MLP neurons of a small language model. Each row is named by its layer, matrix (gate and up: input weights) and neuron, and shows model dimensions 0-191. Each number is 128 + 32 x the weight over its row's rms, rounded and kept within 0 to 255. Numbers have three digits each. A neuron's up and down rows have the sign that makes its largest values positive.
After each neuron's rows, "fires on" lists the tokens most often at its 100 highest values on Wikipedia text that the model never trained on.

L5.gate246:107131127095162128078168098056122050145126141141153125168140071188174175094103142123135156171141138115063069103100148166123130101108086095134155134100132129107157067085134158110106107134152146087120150118153045102124185114173139143129155147113120154145074119093111103110148131181180172132099125126171131138086135154083096110169083146172128045105187105131159100123136148102145150137135090124074200156148177132126068097148138101130125177115125194119144141182085097108156143151112146095071139138095040147121110153114061109147113101198160112143124132137145110201120149142148128138
L5.up246:109136093108120129160139168151149122103157129181146143156190102120145089158126154172103167134153126117114102089098089166112125041119098136155106113130170119110075144165105133162170133079116077158150126158154132133171092152117141134151154197125129169156124084173135117051106150144082060119146119205107147143144141143101093087142167153162124109174160111077118105107127126105156119145168094154160132206102102106159118081164087078150133202145127159091195066166138097146192124108126058128194113070151142113187106145143139102131137111104124171126155149175161093166087114170180124172
fires on: "up", " /", "ill", "i", "il"

L10.gate158:119154165141154123132088162137141109086102152147091136111148082111123118140128189160169108196172141089142135160131096137141112077096147121125136109103158120089081136070171065176147151163104158131072116113102160085203072061083162161141116131107166153094095095165148116187096149162215171080121130155078160110102132076139144111164132100165152139141114107138155096109185102151130127056153144155110087084122122142119153167122138096118153110092123177115137132032119096163176068148149094136176098153131057133111131108121110108142123110174109115161121173135117163173115157123179142051
L10.up158:100134134078168147086138171157081179090074156072130085117152147176179119119079196126111153126134140158114104115154187171140099035131147111195123175149114134118141079154109043143109106167099092106156036146156118101118126126205142126151118137149127181153098131163101103057127100171106146071126130113142174170114138190125121126107157108130128119118197101161114086168129169140118149155203134159116095130160169170141110142125144109142156107091136089099122159129143114109161165116154123099184087155082112144148124135085148099166109119088145107112139113180088122142130145189107184167
fires on: " st", "ity", "st", "le", "ect", "fer"

L5.gate380:135200101102141120099077142149138110129149073155147153072118151176131153088100201121097153132100143174094133149135142087089197139106111078209159124138169150138143069087119151103121106138145142130130138128149115130098097084126160101123120144163113077138102152187127118158148153106099133170168112127130129160150132125117149106088060120121090112068151093059123125126164180124124168077180138103117183219157113137094136118099114166102189081088089116103108102141160150099157083130122116117100088155078068196161138098143079109136085093125102134175103164073116192072113111075102135123
L5.up380:172114130090115146086097141122136158100089093183133115111142193135149144095162149114136189165115119115091108143158090150143176109177115131124140095138156106133117109211105124148115119117148158202165162113126099207131131164130181075091181080198166139142107167138163162099105121118083191148120122121170137138139131141148170103115101125083136115146117096163127121096105176095175108117119171091160163122121130078127155109154162213083114114071108145093107078148108183126140131116074150109152039148111123223170175073133094109085092126117170189135181133095125148143124098126126149113
fires on: "ar", "ame", "am", "ab", "al", " re"

L7.gate310:100136151144084126098130182139080130066177113200080103139083153172155167117138101113110116096146088137130119122132178143130196125079112103125193125093122141106115052132143141195093100082135135093114166123096124145132075125185107117175132111077153139189123145125130099151118110128077101100122171162085086133140097099124142215129145160175110128153105168133109203098113113099108144152124103168055115125134123175173142135065099142095090086150120153104136109163121130123102155116114142107171137154050147149097129140158122058089121106117103116213147137135072081196133070160137132150
L7.up310:067131189151101113103106124120122127170092118069139137115153197153119165114136071100089077121152106132090070076144164171146072120160114136104172141143053095116191103100125142087096081104134180101154060102130125184163151116155108104167145138065141160138116140183161080129133122185092114158135194126145077092083105117122153192102135105160157113117136112143147148167161112130115079080142094170103216148098125128090109146088156150137075128160105129095152092130146107137118136129113149129146092082074079146114100165137138176087107138127166097141102127166128107119124114153178166221
fires on: "or", "er", "ber"

L5.gate379:143094148124119153157108161170107177174137126165198147102102203087108105132110183183144170102140133112124093087064103095123154138101134129154110119127098159164051102079144150200083131127128120159184084151116174143153131123168121156097132155128156114141145175174139107159113106080131191021088121137065133118092230185130124127139116050119105075126127132162131133098181151156125108122119088133107112076125128104131078153127135141079133148155114138079105091087153191100112140131144172163112111140136121157122104129146100113135117089154131149180116140135137130159143178100161143042
L5.up379:148154160041167172097172098129134115125208119162125136091134104094135148093121176132121025077126069136119127142112130217139134120062166091146131084139101161136154127124159094115118141111112090110098131123142124166176140127075156134150085086123174073105144114160161079161166161041065118131158108125134173160125148146151083153118122113140090108090160114151174063122171119179132113128150156144083109115129117147054147123152135103116134117185167182110158168115132092103164078129161141136211168073091101168093124129119118110196125102100148103132119090127162134153159142108128137131
fires on: " st", " St", "er"

L2.gate56:131181077115115137168143131123172060110128134156120147118136204200184111184153137097116143203075149141145103130161137137164141167118101118147169137167085135126099099180113117126096095179082131143172104115180090171114097137128165155174086157131027105088135129114073087133081126173091097104216163110089082142156123083122123148142133170113151155117116133201128140170154101123160153154146125165078190072113122185113174089163097146094138093089102135127191079144080099131126157146131071130162096164089114118158122165141106130105118175115134179103122126106112127111113133109107139125
L2.up56:169117127148113136174116102147179079167164177074099141115117106070159145160145155111120119103112191097129142182102144079184163096146072147126117105066116141129149174153065075128077134155152158117171139097153187072077148133150126139180141132159142137091105070119071154100137106145159124127106092120094109190142124175181102117127140069114105132144080128083175094117109093144100090079144090105153055143183117160124172165128126104181108144114127123068137178115090166170152131125133111134172147152128157134099175135144148119091195117113096097170152110154159125106084134121039074136
fires on: " s"

L6.gate135:117134181108073108118141082148192114133187114094199184117110154130102102123118142135179166128059129124128088165128154185116103178131145214150154166080167183111113123163114127148142102126055097156132173073144095080100083072137088165095160100121159102128137088072172095139136118110114149078087105118144097116104125140125147166127098097081139148056134141079180098099093100066180157098130120119113121139139110132082130116153153134060146098063136133191109177162167143094124142115149082116168139129132106127129106146203138142105147126107145186128107139156164115152170140128061150147
L6.up135:146068074101142093118084161137124154116147116158114162126123192099167143177146182135122094130118128135114107059109084168150133138132135133167150111074171156126129105102108126188133081110181164121161170117115126192091129161102089092156087176147141123129115113104149232129076168178135105091131159065160132149127092175116122062093156136143106113151108030117162116105135135156080185130144149091170188149095113087168084193157138169128111049097106147116152157171155133089099119165115141099134161126154094142154180100119128168139168111111121107098116104133098139156089184091106109149
fires on: " S", "S"

L2.gate238:126118085170156131089079137137156117145189146167097122156144125177136147135151112137152116161088142139062119105111093166102158132126122123147234130143111107157091151157127096131089152151092165151124136144152137117153096128156135151132082129141158106142129152195195082077137106125157079127171136142077143125208118085109118109146152162216140098147161163152092155173095144149123118128163108104173126165193129091160138144135122088152086099092136179111057093122108084122154166094119120123156162148183107088109133064105103155131106141220086102131145214104142173084088137156177115178
L2.up238:185136118107177162025108150084160070129102066181090151092125118155132104103129134131129122122127151058139130138162110125132134167182185155107171132130110102108140161111162129146088129150111133138116118063164121194177170211163111182142142101149109151135080116141096125103165130157191139131155102154179125106109127168115122114107111212163080099174151143156096167133084139076135174090165134121151142134086137124123132103152110081147084129116077146118125161177129066146203112118110078074095134162161120111119105133120134130083094139184139137029138119163106107103096113098147091112
fires on: "==", "ween"

L5.gate169:157123211104090120169135105047091123137152124114155130165083140140112128131156162149157115128141110114115150161124150048154161114146104079115103184151106151124119122130116128090086134196128142179149086148092155161107082118174127194146115140116069202119066120112085119139126113169153142105179095190110149091157178156111137148124047053123130174095119156099084146133129084148140078101062107073106169099164140143133109078151128154125153122177169084133110122164141099121120134120110119184117127137134129165124115189155065090164112144204160140096165176165117135169098182125104113133
L5.up169:122135194138153129169146106070110074168108172126140135127105122142108140112118166197122102148144120120145096139095134151190128120177047145092124150149185207119147139076149121160144149185128115198170096157107189128126123135171155202071154151135066097095089064102131112154104145169079149134181100123122131127107185115155124130137109120153112111099071136086106129104138063142129073171128156128064126148157154084143139166147086161120136149096145088106103079116090115076099201096116179159107128125082121082141147109099161123140084094140067141112126088142143156118105189095165134097
fires on: " January", " November", " July", " September", " June", " May"

L7.gate219:137135169134058091149106068116158149058078177142115109134099175164087092177105108152092125109130164101130058133101146124159085118121121109123117204159104120125102082132157089106146122124140143123070147118141139113172137113151082160129075161093146126165111119109107138073141092164063146129138138126146142126117169158164146165141141124192168210047137102140181127172168128187166143101139155094122129127074107096165146167132155144144039142186112146088162096157069152128121093129146131091116129119119115132142130058124118104155109207099084125171131087123116145160130161126101219129
L7.up219:120131158127078104136099106121129108144085061119121134148102181158141108130128101125112097172133123141187093157134089177168140168128034142158150162092100121132109148069143071078153111149119115161030139117102109091107026162136179116097152188155124130119110127161133133112166078131127126098145131122063122162087071101142151179136136099116118149153125167089089113148201123171062140185098129166161101126132122132131134136210108193133147098154119190147132120131145216135118112115154165083162148113134107155126051106145142175119124131151122073117118145100171129125086146168141143150
fires on: "ion", "ife", "age", "ice", "ouse", "ity"

L2.gate367:148121175100117113075103133094197133123118082122100133079059089135142075175098140228124164129145143136178131080112117148156093140122151132148183163128154129082132145115133162157147108111145115139148094127185100120134114142092158140119106157090104127177120120117108179077126105116120101115065118149201092084108032109052124116120067093146095151168161093144099164089104138133119109102168080080135123164106110138070118142180092102141147096091094161090133151094132078121176118124112118131132151111101155119189144095112121137151105056144108067126162163164095047138146117125129065169
L2.up367:201134122100123137101104141150183113159090089119119132109088071119151045148109128182134154166143104120180117041121136129187062146110133159175127157137194120100132171106104123144134117101132147151146123157151135119141143145126120109074138138113130127114102095149120125061104115119128111169077110112148066085158094123129127105082099137192076128095085079148105132173131125072090135097145116132152107173128065130078101133173123134142183131080091159068184113105075098114123181081134111114188125147143119155187103118110162107173138057097090110148126132136101081120190111148134029118
fires on: " /", " ("

L9.gate39:122104146107148095106163197115120179124161152176143123125050124161152130109094130125159146113209154105129141108109078093092151104107196132118146117141129156121103125179098077161149108130175148099118166161134132152099150112184047160129160137081118135130139227161159091117101079148158105073075139119116155156065160115123126147129120164182205166179171144110073178117148153151130157094170128141090136149124090084058130127164136142175108163094113052110151124106116165125093161183163108101166120135117068094090094090101065108153165134110150120161129142126148112122092137142098158135
L9.up39:135203130146129138152078105101112182126110094171178130160075169216107081190156103095152090056188087118177156142099161184109093084077136114112135132123116159134155134113118172153121089072140140145112202078067111123200126094132067112157073126150179115166143167092125115127143086124149108105145165122152131142084122097134119141133115105130086182178155101101097107123120130113121129102125159125172138107173155106055111112111172115146108141140146114094096167141111154143121105136141069159126169137117055136133126168185159084077086096149072086153132064137141127143113135122154138082
fires on: "\n", " st", " includ", " o", " d", " team"

L2.gate202:182049161161146158076140160119090122128149068149110152163152083143135123173151100142136200168143128109154157109168142116094123147133163148109093048119144113140129122038181147091082151139098116115095137175075097150206137129139130091178135155161153126114106164130105115148141121154128113111174091100106132205121136107108134165226079135138131104129113154128163149143162152164106127096175154057149082128139144136112104137152142110135030140167147166124091107135192121135073181095148115132158118081144141146131116115123116153132116223108110081113133114166136090100090079120155151168
L2.up202:146099155172139133117126174166126111151164060143051120166132084186178097145122132177092076147126109080147158138122094170088132173144151090086163125158140146101087102135199188099115121142059145163154069106084101164173089167128125166158095187148135111148095140128179168129146151097077126105173129085170125129122141137167116148127087164140092131111121138139129154115181146152151134075123157065092083096146122148133142165162223078090163083167105157148084132151125194143132170140117100123123140139139175087130094149080115213125134184116133132160141110112080153108104118128156143160
fires on: "==", "==="

L9.gate8:074118106123154130130129150154104140132146146140159162155113096123182138122098107114118118052107156156096098130100096144145132149180158153121162127111077138163156125059113139158117127112151131133131096124115173148147120093122149111189139079085071127118148145222145130155135128149118153165103107145108161120158097122093120093123173151155211132138173166135078125170121175131099138129127149079099192046127119109117087151124091167180109112121131175060171144154122099185071143210137147175096134151160116095063070105119117148095154136239123171138133145105143160093194102115159185110
L9.up8:123140124101123114126075162107193179144122070110138101110180162093144148117082126114148085128133074173120156131147128100162138102174193085140135139110141075075116099133100072147092135125135062140118102137161135176121122116105110172110144202079094087152073179163115140122127089134119186143114146111131144152134198186118129230092112189145154139120097160104054095127178102129151149088131115119153120127115115092146122167150123114111124131166164120090146147132155113132116178131119123107143153144094154130064173126048081120092065175110195151134125168109083108064123140178190119136
fires on: "t", "r", "ubl", "ar", ".", "v"

L6.gate233:131104091120164179148129128155146113192118112101099165127089094104144073132112126083130130145117077105092149157078173174103054168115143137062159128166089134101129103185090136121117112134083095149142110139107088113155149128124138190160136175119190090115099152156096113143146119122109128109125204102069147070161151148133200162112135139179078097177048108164193160097142091124163073157161099195147155134135154111091111129134111135140156110145130104079132146099152151113107102125129096107165176134134132083104079121135112160076131072170070094110211114134067110135124152134182092099
L6.up233:180147147169157163121146088142118108120069084110121117092111088137126120104084145159148105103128126122145141162167092066148101102156110128109174113193132186118141137153099147167093042128070096184127167129127115135075185165154080207191141156107122182125149124097119126104166119116134040108120145132170129110073151122102219135106148164173130146112080132168171132107103038150122121076120098149179130139095049132078116086134153078116083158117062140127090149129096179152154104107156107115162129105143098119107126150164164108092152110124122163098131137167127131126110082143160130087
fires on: "el", "r", "er", "-", "z", "p"

L5.gate79:130084179135117099111168126110108074135184107165147137063148104165127124097119078100155086121159159103064105156135169121122082149146140160107182128150097078155161129129112087101192157123109102105161103142140107127117117124083110058066158178185152105095124116094160160163189053108062106033141138132102090106124124102139145122099115090095152136120126138158167087150108133142096124162128119116127089132120152094134115139116060073152102145129156183205094194136148070153160145145137140131175179138147171095171119126159099102192099103116128145173118169092148112064160081117108154154
L5.up79:150113110106093082162136147098128117147108171133121143117189100168147141088081158140066139216134117126146129142107151155171097084095111080078159181152105120100148164118114118131135130152148070100134088136159128104162121083144166138173087149104107142141116056080150060153186075166091152138155094135126122125146162051096200186120157161167103120154096112135143122169109153105098093136124159160086098144117145170153102105150171086097108130111141112105137142190143120106128107142065152064047077117081148095113169127147101096119109145141108068118136171113098109083111099102141075211
fires on: "2", "ro", "t", "8", "ic"

L3.gate409:124158135106116100123190139099126112120146135139145164114077151094151075149125139140114082131096133159086086171179137129142133141124163128150108121108214154103113097118143119157146139154152088173138092121122135155142089106139168153125122075093105121101076119127136147160157117081132096170100163178194141155209141095100146104105100246161111147147169207133159155155099163101106118168152175186142131103115138228116117073169105069114080154081144103122147099138145156150091115134181130108128133095140129096166147097117157130173151194180112083083194124173150095129097105150086154118
L3.up409:110094082119130132128111127100116117093077109108163152094190095060138108127160049067136153146188095138130117159175095121129163149156152174143138164073109176135103109093100134097171204103099070101084092175136104133116150086138104138134178114100101109146115172082160121160123115090157099154137143081161122088116144144147163160089144140122117120132167172120192153164161093095147104108158137202085112102137149125115114043148150251121147148164182066106156128108137095090099110095153100127166147110100108118153159131107123142121190108115180125093136159147148095076159141090146145156
fires on: " their", " other", "ill", " her", " its", "ced"

L5.gate221:095069142127165085107080124102113143166134141130133127085134182156122145132112144200125182101150089137088105105150179151108153164149092103109172183109144150112136183117089115126095119106080126144190070106098106107123076159180104124095085124146118125097095123139145080097115077111155159134128112140076137114158190135180121083157108162086134150108084148093152134141112076072117119159129115056077113146187133117144076148108093060075083114136106167163056147132155142111121115124140158167137225160128158127111099101112108144127117111150076132138181172118067116101074146157073188092
L5.up221:125153129176190143108078083099084145088163135097102125128175056142121150093136119165118114134138080106064180114209117145134097165099108129114099147118125105169128157148163113148104153127136132102091133181137147093157091161099171115152092119086147138126059122129134152120124110128080122104162085119127152056162164098133147132182145136102115136182114192100152104144084090131100117135108168102083026127146130113116143118163089106089098167146064153139096155168094151094136115139043175178125135126156084106096145121058114116098112106121041107186133137137061135141187084139118149143
fires on: " att", "8", " cont", "t", " that"

L10.gate23:130129118109129142078068126113158149160100166064125152156115153139121140137101158110115103099075185120090117068017075165093144144180160171168130106143163091131147170169165084136129133153111099085135105162097142150082145157137137136200101081180107131160173135133128090168100122115114154122143127121111177076155115121142191151128127099112096120132118171132125178095141151104142102094155163171081083143109079162120201072107180102114105147090159140128127188139133191077164109183149080134076162197109072128112097072131153147162108122119153113126169126135112124160134161127180118175
L10.up23:053162091180123134130130101085097144165122109135138161147122069164082112166124138150155160160110164153196102089124114110149169162112085135129126181094115113112075140115135139084188119124146119174096124106166086101090137093101179114134143139107076088087165133066137093145183140142113064134148151170060136135113129136173088144149148188123173140119120106076169111128130080119139122118118127120085193126226118116108110172064119135117105151134195137157146129145139116171168129178084117104171129187156151158076087110151139072178065123097150132127119143154143124029148139135095117125
fires on: " s"

L7.gate401:146158151116093043139165082132164171147149175115102155055128176165130120084096168112147119112121146161113167128136111163107115133160134149126098082126137106084089126089130147148121107124180162124135084177103078087116158116111110081103095088081133177165155130139122153152120133065132154080185122122049135137158143168162094134150082163123170114106056104123183104080130078095122112106110178094080092115141168164136130115150114146123147187176131119133076126049148173089105128092134138061127137123130173136153166100073096135182120087146131190085181133138103156065161122083137088108
L7.up401:163154115138163151053163162109123062117161214145159086105157167093088107155110130131166128147155134126111189153152118116147117145149117125086162139148110148163127182149145047061098115126116098044044131147152149127113146202155131115105094135137084164142116139118168081091114112121105163132160152145104149091122125059125162129094086171106163135090114124124118124146175178095082118159137172107130067115117130108184142129127159098055129134148123125175125065112168132116097135094080159119070077163163114157122113076135128116071129161147080092116170123090123141083101160084177138167
fires on: "8", "6", " re", "7", " ch", "t"

L2.gate378:097113147110132094157153084138154112130122111163175135142116148103104115097072132105089146131124099141122122127128163128051115159080097159176094143108169160127090150115162190094098118116129137096166187079115142155099107111137128120108124113093162121129085133126082122137101178118130106161152149091169104091140106099153129225110154129118181148090154129068086129108124061079136163102124123074148129185107180137058119136179070115130131117174187149161093161068140179127158123164001144128118120139071148181136111115163106127107101131174087128124137112129167145146096058160098069173
L2.up378:115178135125088151141118114107170104070100063076168117147130170083133118075124148092143075147124107128157158132114159111169155179135124125114094108129116086146203093120181120153131145108142161154119140119148081137135089164129091117069122112150134138113140144181101164081129115113154124145134105169127176151143197149145090132144172065171207126103152100128147113168114154154126181100222119119126131184123177158077115167140186121165103108122160096173076194118110107144129120093173138124165079118132147115125097112076061152116084177171113102114128113110100185101162061144108152047
fires on: "al", "ial", "3", "b", "ent", "ight"

L6.gate63:154161134130107133135087105174141151121073102091062115137131093105120146153084095135053156114109121154150154165062148063168156102097105115176102095184142143128146082128157161157180096124132105075136118142061193125157142146131170132136128149099124102128110121144171144071094172118188116142131118141069148149135100128144104163102081130130136164134125114156132189117127159168153126153140139174046176177118138165110161049109163107176158158161130146168097132178167097136153140177152052083148148126132116138080176132211125083177191105087103126113120097122116126179153107163165154116
L6.up63:137151117120126173090132217135127089148117138094109138160118161098190112128057096166137155120122184063123155142086143139178176098108121132151071093131111142160151122161077115127141120134075138127108160124107144136141144135142104165189099101138137070118097125178192201170137123121173135099110144096079148126130119131139061118070123076130106159107138103166157181134108139173123151079155186119123129179123062133159161079070078079138136177167091184145155108119127143105084127163154093105173084129110146082099217128156134148150135156133106108135155095125109173164120117130126110221
fires on: "ed", "es", "ing", " more", "ted"

L6.gate75:181147166068096111120166130152100143154124107167100108111095112152109146131104122165093123123151147149104069057129057093142090084082152077086161158130124169164109117099144124132082124106091164153146116171138097130144152112136127146061147113073112109064139097119152119093127073100135150151116141136147166085135165185188117154118119157159088087141058198113115154142173180118099150098096165140117123113164089105087104141138122146098079075113146063160070087134176105180150155126144133126120166091063183095133134168099105111160160150152130122090172149180181090096154163072106184098
L6.up75:168121177132136107169107120111148109122124086088086089134164134122091101166077134145145140122168191062123128090162141142126129098145097179086145181080167165161174149124119163132160120203104161109127167127208146177127105149116141154108176133137098125114103128103122106126105119130138169084145115115094130123177107081166121129168142112180089165080147119169047085054110122122188145144097100085126133083124105118170094145143159114157129073190055137082139169149056111099128140129076143121167176089052088164137141103155138125072112063135088130077090136159139165140129111120148146107
fires on: " July", " January", ",", " November", " April", ":"

L10.gate387:122106138137131154150077087085143130173160095159182143128107130100068128190185085138137104162093137124096154121139158167103124119112080094122116093111116150079090126108089156162111128098149119126112105080124152168127113135164127186122160201182183153178135096110131170145146135190121165123088117164114155082134179142085069108156121130113149120146168144122170114120188149163129148139122175152155114119175139104058125152121160085117183119173138185156093201079112132120138195118062058109122054116137160128146085125142148121116163151129112162207193116176061100131139167098141123123
L10.up387:112165122082122131162192109109110065172081153113134106136125070124141151094140113106113132056149135150084100175184127163115141093153112110105068124132108151093140137133124168119124160146076126128115051074081102092135103124147192107120189137199121113146096139131131122159146134126152149105163138133095182148149136092119117097128116172153131120141124122151128146141181074126165078138155107156083050133142101160156071148164115092129077146120162108127204098148128084079122117155164151120150101122137133204077135074165123125099097110166108125227222182143119114129186150111098135175
fires on: " to", " ex", " for", "x", "er", "per"

L5.gate296:176075103143090104113131078102099136186126051083133130086118102123122156119108130136138145093105120123093155101146088131132105123107161172110093055127127156148125110128108191111091097162095177090113083124174127122116128136088147150191128144132165170141176166135170100164096119162166131141084128087080074207111101073124161097107122125096137085129143081109127166108096130179116165108096174118171144180090145105129124146169145113133088098114115174131101106078094150103137162164127134152044165134083093131111133156113132138183057132134103168164085122110066105125107063038109099188
L5.up296:166098137120100103154074092105088138116147186118107134150131171141108194057126150132071110154132160080085148031139113135126122145142162169158104129134115066108100118158100117116097120131144142136105117100195107140119099103107087150219113083085175195109129165107116099138142094095101112119119148198109121156130139100097141185132122094094218111105119158202156074139135135134137162166122086078106168114160142093154111145119087122093133102139059114119130157098162167136136105090118085133097067103137066188094123107116141073100110147140106113115077137114135169189149099192145122145
fires on: "ar", "am", "j", "h", "ish"

L9.gate273:147151108160092133105113130123124112101074128161182139121163082129089149116072088169110142131156139104134119136095160051124189121123163140137081073103143118113138161148165167176170113092095169143174085161049135110105132095122118163177093132101094136166218166155133097101123156092189087135175093155116134210155141091161120178153126170070082099136140130091139149122126110122166104105099128208115108146111139126137121087111133099163107140126119115089129133167195162068090167111125077116125165149155090138128172121193163144147127156117158130107095129120133081172052117127130167209
L9.up273:133167126113157101077124156120141152072072115168076114156124109143185079156132185124099146144088152160143132147116122069137096140159111141098095161176132127132119107136157162104162139116179130130167158084060114118153092160148123149093165100155112113140105163124138136172131123176123048089156082089112159178097112168075175125079138199140160181089154102114098168110144141046171137080062176154156154154080062107136105120121149083136122110173087116170077076161149171126142077122157120119137109147105165099125102163155130178162084139161101154145151184112085147189134130094149094126
fires on: " d", "es", "ed", "ign", "in", " has"

L5.gate215:105057105157168112145116083189184149092154137105154149140138125163186054152134127149160175164165081141071161142138125114080190155154137125134104147147153080166083150140150162152118099122135152136080136127150139121126107126160135110108111087126145103089140155178165153034143074145131141098096123099139147192159103135136140173108179063104201182146123084074121123132162090099109123129157150107123127118062116104115130178124184161177150130138165110109102166120152095147159152109069078117154107105189181168161186141104073137095100155108162133052108147119153139145120104128189114106
L5.up215:136143127124098181134156104148144091113150084163156183107107136076191120146095127094117126124083115114073100112140062149135139182110132133133115151110126140096122167163154119139173141099139116125112151112173104149107144130105175214111166108174078072119200079156067172118134095131125140094165095119163114154126148083215122101158167076049134127148140112162114150184162150159178137148129155105121140170063179134046121108102160199106099141130132095113180176087106186161123170135089167093068109115155144079184099120091153129083093091128147168122139132110110155122137116136092127133
fires on: "al", "ow", "E", "ent", "eat", "W"

L10.gate424:126168071138107130167126144101106099138104097104138117127130178152122093113176110134189085081089110090155124144141117103137145105104114141138142085118184130142123116172148085184152149114125137048170091148132130134072158126117101165148169189100114130129156121119122151151118151121218096099093170154133059101141121164147155153155110089120123109162111144171177181122165101134157115091085182151117127133047151154123143153136110194095137114070169116203141091147124175159187148126108185105200173081137080130098111162119111096098159099154117134109198137134138057207177110163139131117
L10.up424:111138127150213135142171121219126088084090072165148114118106139210148115067097140148158111087104094168151169148180115166142109144088155145105168114141123127147151104207067132080130118144106138179132143174161119104174135113154112137113144122107142185153138188113205110094146116096195122141118095094121121077073155087102148145090164102094142150129104128111113170201127079106115093091124152116145120118124162130111115153137117149106063101105092105125165113101126144079132131161113089154145079130172098105079170178163118177098100126123155151172097167131153097147095058087160093160
fires on: "or", "er", "el", "p", "k"

L10.gate144:121092134131114147155139043067101102099152074129113118142124148153113169145104117113100105128150152090114124130086095094118154162086109180167168147143141126123092099141175128167144109131126150152142097097147152122152088112105194152125148215072174232093105122130119119179149143129121131103125063134107108106132120163198118069181124147154147096140111191042118064146160126126096113141129142135149208118136132129123138108132202157165116161132125164090137119124110110091134159106071143066154131125141138115172081168054077109082093126077118140104212103163147124147104123084119137100
L10.up144:184073180092201161115183078128117144087145103124232146148150124170130180100120120164177067161120094136106139143029164154138134188164099134117198104098157145165131100125127161109107138147137124134122124202105141154160154124165154121085153110107097156112168161158135172147086126128116119118155060114161155172114145147147123188138114167138138133132093086100109075099116161119166104112095140152088169149078119131127106146145155117110187155110098077099119156088144116151151125134169117123085147089101055126120068187115073148150137165122109148120137118120122173176172127062127176130
fires on: " July", " June", " March", " January", " September", " February"

L3.gate383:100155110150101149122165138104129062136116164095058122220167132148130132164127131154105098110115110039161053135145139127069143113109089072094162123123166143165119106090132150173072161200148130153166139156160124190107116115079093086168130095121117076222158141151137109175131172091141114114094119114126111123203113150127163149124166068141082122090142137158113132134156160111106153060130175156181142145149151099062155107130118137107105140126120162096111147161084117117059116139155100150085157138115111127133068157121121117149155094197116084161120138115155158122141101044147130121
L3.up383:113201123162126139185106114114128150171153152099121113114171139086188115130158083093117136104152084134178147105195117135141108150095131095140121084135113117140101079141117153168093134192135159144143170217099095154093177108113110166197129150084088140112124160125173121181073130093172115105147178136134147163184120152083144175121132135131093138048094151147106145159172138147094116066150134156100099212147106117110134129150148108120166149149133137115170119127149120082149142188177117128166191158121188148129195133090152142180148115193134141108140073118114167149212111116164105160
fires on: " under", "es", "ar", "r", "ley"

L10.gate207:118100118169123162142116110067160089157082062099106095157087083129169109116127178120115144129136126127122179147091164167084147131078135154143163134158130137095114145116129115104084108126059140124165174117177126094108145107162156085181145123137140144148127097139169211156094126049142157046071140141086175109145144102140172144047073122154178150125124156131126167129146154160150123080123105108136108153051139118135094075166133113114115153087112170096058088104111104097197141099126144133127112190126129172118072085150084144160113151074077104137137131115182107157158077122079151101
L10.up207:128083111073152162117073125141153100124099120186147126122164151162166212136124116059129157114110112176106126072153098130180153127135121120209091125106186047085072170142105146128151143126169084125091132178090151182124129106109125161149111151115125179077125093132142077146099146105179167134160117144120156185156175111154118121111142091088109129140061088135121100117174180119132123134107149061167100115110155073151096094133222156111089127145099162157131095148129159179210124130136144161092108156168088141112132106130107138094095114119100140116098131130069123179155086121111067134
fires on: "ar", "am", " m", "ic", "it", "own"

L6.gate166:168073142147125098125151130134147141142111139091135144070151139126112130148145113119174151175148141117092033114097087092129107113123124132187117124167048101103119121117145092144113109093137104111108090137115130072020163104132170087151128177136142169134153142108140085097095062178096142152128157102108131123114123155139225090204109116114134138144164106130128157085146092084093136163143119196163123122141123154186171103148111130056109181162176138143082154157112138150126098071091119192124101130113127172135161079085076210079170159121113136141149171131106155150099123149172116107
L6.up166:137128103131162098150158167168115076152135139093139140142112122152153178096229154083195115173147185132120153135113222138223228107120109130088157213099091160114121158143071122099105093194162091161171127126119140102109106186132147094121145134096120137137171092127126127137161123182176117179135137166126115146190110135172103142136133180110092153133169131113093126155138075163116112120146075105104059073172120125084163089138146091104156126128139099059126116171128142109106136106116101145122113137088179139113109122129079100090078157105106173138123102132132144115126113119106105089
fires on: " s"